config.yaml
rope_fraction: 0.25
bias: "all"
dataset: "wikipedia_en"
MLP neurons of a small language model. Each row is named by its layer, matrix (up: input weights) and neuron, and shows model dimensions 0-127. Each number is 128 + 24 x the weight over its row's rms, rounded and kept within 0 to 255. Numbers have three digits each.
A block is one neuron, or neurons of one layer that tend to fire together. Before each block is what it responds to, as a language model described it from the Wikipedia text at the highest values.

Description: Second subword piece of words
L3.up168:102125129125120111098135119119105129144103122124110195150116143133119167132139102108162153195112151138107157123107118117184145116140125116164135096133089165132108155125103144073103115137145148147129134140150152118168119092141107112134132147154140098175164148122132116167177171148167132127108098115120128132110113138131137117151113104101155127100113142135133155189172071143087143136123
L3.up491:129108121126077128104157159136103098116124097146116159144152104186102108156170128097114140117120152176132127111128096137109164134131143062120112065140154151115105123163085120120148167112115125117102087156162124102093124134121122130135154104141145113133102149161118133163088171101134125135123094096100137109120154106063149128087176155149142124104095169150144113100134145121114108108113
L3.up588:162103093120131189157136150159128097123091132132138115134139103189116115100161134074118170082096212102129129128109137137135139120128122107113081094085125085122119132144127167122172160162151115171115130104108131166123115098156143130177148118116153145104116115105109121155082130091172117149146117104119133125098124145124150149124148126120146153140114147162152126123114088180100151145124
L3.up853:112117115116129115090149102126112104170114087104128153153133141159123128130115150107094113129111151162133156154093154143149140123134132141123123108140088159149157123125128124088090114148139148135121116092144158135114106076109153132109120132139154160142116094109128156124146095135148133123067118156080143152125117137099169133162156128166131107124122126145121120143121103114151133116142

Description: Mid-word syllable fragments
L5.up127:149106100103120110106126146121127157169114128130134128095094154130119114151113113157116120109072120163171162111078064081157125153125137128136145168105132131130151128132109143100141084150128094139130143128196139096124117145150174136165115147107151151129105112184162157141096160147136133199128168091119149155130114161104122131103140091140188114119101146138133116141152161139144133133160
L5.up130:164144121096152123144127136095092141133083153149103122115138145148108091108131127106110178126090126135165107121146117116130158168160108142131140086097121133124125124109129132086113162109113144106107119122129184108111176128097136109145163140125146127180189119120153142128101123142158094161114095104066149114097148161148093162104122160098123155120120158170170116090088157153171111096141
L5.up212:104103141170138109118165108078137108132100080109077116149119098162123194108135116138099109147094154157201156146131131115134108123136124094112087120122098120164116106089101122149102153149113122065158158099105150163124143129125107168104169096137143117134154159142148070106140139116162085130103134128106136132132129083133102143144142140157134124104152146145169128121148116136103103161123
L5.up254:131140133150092126145144125098132134087123117149075133126120096114110108107118135128141153159125135173106095151105142067113122108121140095132146121144117167117136066117146109110114146114124115108088150121141172105167102130129122132120124145119111096119118120146160133124103174067137092128145123143099083139126085121152118142101080139169148119122174161122144139124128191156145097142126
L5.up263:139141114129123109105102137140134122149163145130118127056177127150077090119128155078132105120118169118154162122100146096136095121113148122178162079077098123117140143119125141116149117137128165139121108119154107141140133152104128113134119125132130069135167136139138116100111115156093148153104095103110099142148119149134105113160078121122151100148161123115116116130104146130148138131114
L5.up453:119147152106130140125151173135131142126124159168156088094091102159109129095158108122140133072131145135099139098112100095150114132148094136056109189162084151132134133147108172111097111114124126134129132135133115118096127109117088164188121143136158123157146175097164091107148127147121086109113148136152112146144085120105138125120140155134180111125145137140143119118117127134133104057161
L5.up500:139076145131164115115079077149134062141114145141103137143154120144121137140130115124116082136098133147116130131086113104104134124151133108150124131120176091091117118129143131119115138080135150095051130129152110083143094103139128113115158130149115106149129102172106124140137072124136118119124127103107103104096143114084100133140137113095133141137109139113160140117084147130142102119096
L5.up514:159139099120157117109093115084111117137105157119104102114154110108180131105139112125109088112106155141107140142094113098118091174144157113154096080112154137107138100167121092081135131099160135105108127120122109107130163130108115129146152132144171092112159113087122089153148104093164135136144113179148112154152120145110126114173134123101124089142090149113165138127149195143123123111134
L5.up529:122123101136129119126092114083150100167141118085151100110167125150107120116124119113166112153118169171109114154092111138093084132138165159167179095099161136119161088183139147071132118141135125137150151116153119121146127144085129126140126114146127095128120106133146124140129119120098128111098096130179124136117114124075146094114124119131146106141131094118154136133139152131154141068092
L5.up631:131123117145092171090165112089157103144140105106115137114158178182137143106122147101129086133108146134154142181121125075115116128077114106148155100136161158107127108172145135088077182142121180112160084091164118098110135162140131120149149151127123122138149102133132128117147132121158156126130103159116127090128154118090153114104121141128136105117086125118151161138154147123111108068125
L5.up731:116132113082142120131145126156124111131145149114083109103127121150111127129131098130129148119103162131156140134164128134144142169127102098121141167119074132110140143110158151118077150176097184126136115146129115104103162121071125119096143140154133154125098133149151116141097127121125111111117159131096104091108100086083084123129169081132101124145123143088138180108114137167103113153140
L5.up825:142146158098123135110167138074129117107100096119145135147113094131140125101110136177120126124125135160146174143164105131151091141150133150087118096133124106124145147159157133095143101131151120114148099171099116099104148117166091117169138148139129109132146127114157148122113123146139109133152078136096115126130119087139108133123121099083105095138109149138145169113150150119116160129143
L5.up843:164097086107108176132135108136106103184098143117100135129146118150129110133125141082088111144123119108160156182099114097140150178113132120126127126147168124123109153154152156122118142102129165101115143126136118178107168154132125165120129089112158134146167166109139148102144122120131107092126127152099136089139107122160154145112116144159128134107104099089083126137149115122100090107114
L5.up846:133129134129138133158125128120098162090103125125105108088090124150115121124145130102166139128103152161116120142100087097202148119139125113118139139151124121139162127132120107103117141137098159126140124136102150105150127151106123105161170124151134103141138118169131166063101142128106133120127120137131086066140124181122111140161126108116150132143121154109149158093141174120196126141139
L5.up885:075144113105141126140108132130139134104165091102109155093141119147125142191179131120160141127128102139102142173118098155134072104128128112133166125133130078149152121114145140089137123097138149101081124089156121127139104150130161149143139096131159112105116135114099119106123127101117151149120130114087098128136117137145132180127085144106150146135132117147131133100106114115126154141150
L5.up1001:157152148123127091106152127147134115125095109158136103191107117131084124147127116191130129142136146147125163119137114111161140120112138194097132150098118141124123123143095159154103122131088171136126144128153122135104150104121119144106101129133116137121085137136176114117114116148149111162141137120132121133158101116132169150152121127135111169133099106099132129103115184138130119079080

Description: Early word-fragment pieces
L4.up508:161128136137148117144120061152143099140125125125118125069133175091113126108156120133073104141109157111155173168139122111132116123158148131147147138086171119122143090171156076119134124137146152133096150100175133101123130141133095172127129122100100122151148144119107126089188124158101136118088098178138097095126111106127107137128154125166155116161090145132158105119118116111168121192125

Description: Coordinating conjunctions in lists
L4.up696:131152104171113139124141130177169139105153147133148134143153094199107160094137120105127126116174140150099102111156115126112126138142169110162137152143167160111132108116154152114157141137160128135154117142134135136143075107095118135124120143127132178126135152142128100139136131157104130116143128163177130102151114131111115131162087149136094130133115114103134149128087086162139111125114

Description: Title-internal connectives
L5.up43:135146089156114146138099120150071141120118165134206118160117171136126115141132106126111150115104111088055103114151105108166117111132129132122129139121096114115140171136077091113133134137149129142114116077116147116116134120158141114140143102174106149155119120180152109112119141123098106172142110135149143144119128176125125106111119110126100090183101118119084126139086153112138138087153
L5.up140:136111150144091092156142148116129114126139105113134136154138104171147109070159138104126152102144153088124099142136148109135109085126112089098166094147148138101126153104108131091115092097101112096112121112123089147115130118151130144128119096096152096145138119143146160203143140102123161189078157157134168123123122149135138133152111114120191115138161128118119117131155115144140104150123
L5.up187:143094168120101133155123134090073142166162117102164153184112125168110118142114138144105133135148155156087096128159151154158132093163152141076147102129085113169137130190152145116145083144106142133124173159124158133124113059141096140109144144139121122160139115135103107123143114085109146120104106118117118136103099148081116159129130138097114144120132098124086088139084136105168126131116
L5.up298:123087167121159131130109156169097106126131103106154117149127086066153126146145107152148108144125080118120078135064147117106157115113140139092143185153140079149145148164135118113156093144080130060132084107138146085081129142127109151134153140109114107149107156135165097092146122118148117121126125151129129151108124108153132102138113146128112121156114090119101120138135138153143093164112
L5.up370:130100169110127139157142118162116117143132131103120090136106107138146119131135134174186155107127104146108108119159098124124136085153187125115118130140107073150178134129147128115135107144136134113140143122139128135128108108106158122105140112133108090086138095139160084151176117132146170106118125163138113108165104132129137118103142135132137152109144096185108147095083132134144160136102
L5.up372:130131152145127144154133142184105153134150161150124125113154141184137136110139095142163174109134123121107097172068078139149127105131130121126144102111117073121119124167149158131079113136134098141131131138121141127101116170099127141126145122098159132121189121171144111139165115130127162125148105145180127127137100126144102092122122137157151127161135138119119144133133144076106111126096
L5.up379:162131113153135154134130167109153118147133115091125139187151147115121144103116121141099130114107108137107101162132143099140156114121102154148134110107133118131138156128092158077120129128105129106137173129192099148143114139101145134159116113121115093122162127161184131129165163116137129122136146142209147130121155148138092145113095118136120129155131101135109101125109107181202115127116
L5.up567:133150086158098131103128099158155163131114146108156103144115135133142179115154128141118125131124152106149097089115131114118134177133147126141145120108139131114124147107104143087118125149121099089141142095134153149126153119125163134109154179113153088141173119143139137103162124163169127168138112162133118086087104126108144100110115151133078148149127133126091117139131116131136137127089
L5.up574:119110093114078145118118109090129064149134151123109101146135141121136157124112116104135146124173122107139118094128132119169124118113124118112076122168152109095089113167139151121107115111145128106168089155159126100158125165136126099153131099146092121122124132142139168140086150186126163141106124146137110105090102165148114153150136141140132109154119107124154119140129124114151126105158
L5.up598:150092127126100079117144156124127138130099143100115087151149075158097110129126103127147127146119123112166153097099135109125115091100084130052132124138159148134122129144106170130131146130112107123103133176102098096146094106146113075170140140092120132134126117160162112137160177146142141159157063128144170163126120116127135127101176148112119109181163125133146135101110120114154127131097
L5.up675:128102094154146088129093118133142100116151120114127130107143116140150154132099160151120115136120138149135097126110113127104085089112094166102165128117089136065161125128118144158164113146132162091139138071108118101131119155125124119121119125143111069145150135162094101139141138117150181072132158130083143097088115118105126112132162146048150146146114145105105145143138106138137110120134
L5.up702:134079148161123125141114179122164136152117180096091111161130120075135110133147119118117174121081155139137142186103114107164102094113161132120166126131109136076156141152148121119100101123105100127151135106177089134103167132138116134146135152127103105129093139153112120116129095107134116126112132120144135122126093136156135106096145164106140133152133128112139116150148130172157154116150
L5.up733:142173111081136104138151113144149118128110121095116128138176130142125153121153114127170157114127123123151114120125125145099143107141133137130137113161175133108087188139148139133125134122095092116162136084147102125120154105119168092125101131153099109130141077174157058136156121134171128109146110148118128148095113149145109150160119106149122164155129150141100101169101136120113098091098
L5.up864:121167136121148131121090126049150167139100148131115139157090123127126133128178101116136135111167143103134184148114094110141144078092119114128116074123142133126163135151110142148161144113078167134121129135138112169109132140151154153108154115107112097122130102181116114036141104129146070114144137154152154160154111165121111172084142130123148140145116143118130109137121133132132114122129
L5.up939:165131127127097137130197129173143165113078119136136143159159076137159071077121092144140175119123145133089116183128145098145146145181158143127142082118136164117097118128143152100097123135138153132131107150124112148140108114139159142156150134123099098090144135150143109171140106138144139098124129156157151129158131125121092096098134107152119181125130133116109155115131119129113172158089
L5.up955:136140087119120186145145127108131154179159094123154136079104136116129137100099122121109141099142169142162139156038154091140101116065134175149126088122155141141119124127086167128118102140127127135116110140124103140120138153144135158135143124094127103116121142132129125116156110131141150122128138152120148143104147113167124119130100164098122108108126078144096096119094126088139103143098

Description: Of inside proper names
L3.up38:172107140136141115105159170111151144111123156148145092124141188138130104141122085104108121144134114160104120164131136163162077151085139112147115122144105097168151132155085144151151128147114089117136120099101136167177192096138134134130108118141159121154139129150100130124135081109184154089080119122095133118088116091102062130137133172111127114108084110099148104102149116136135136094120
L3.up252:140167146119100103106154164118169130098165117118149120127119136163123120150127134092152152124099193125153120134128102156129118141118136115090172110158099155157175128112168119171153109157157108127153151137076165132111129163116102137149101122131137120185157082122146135101191145159103124134115083111129134148121126155121119133141121158124114136116111111140140095152157086123075115111125
L3.up512:107095110078128135142174145138111146108138146101184094082099165152146129146106130159130142147088128137159121150108147125104115133076125101134130100157107122146142115131126144111176119163129122111105131098119139114146110092125141108122118136181110112129101099108138119165160112108104129164104138161107118114098099112098086127078131104143107103129180115151158136143106130109149131150161
L3.up947:131109132143158131097149140144126132138123148130121084145151171109118178162139125120167113118160140115114134174096149144176142138101111093128113101141090107086159138154140131137131152121117174136145151102120133154090130149137119167146100124155108082139122132120118147103144133112148131127124112157105098142100125081108156132146145137159127107064104104145157137132172129120127134109110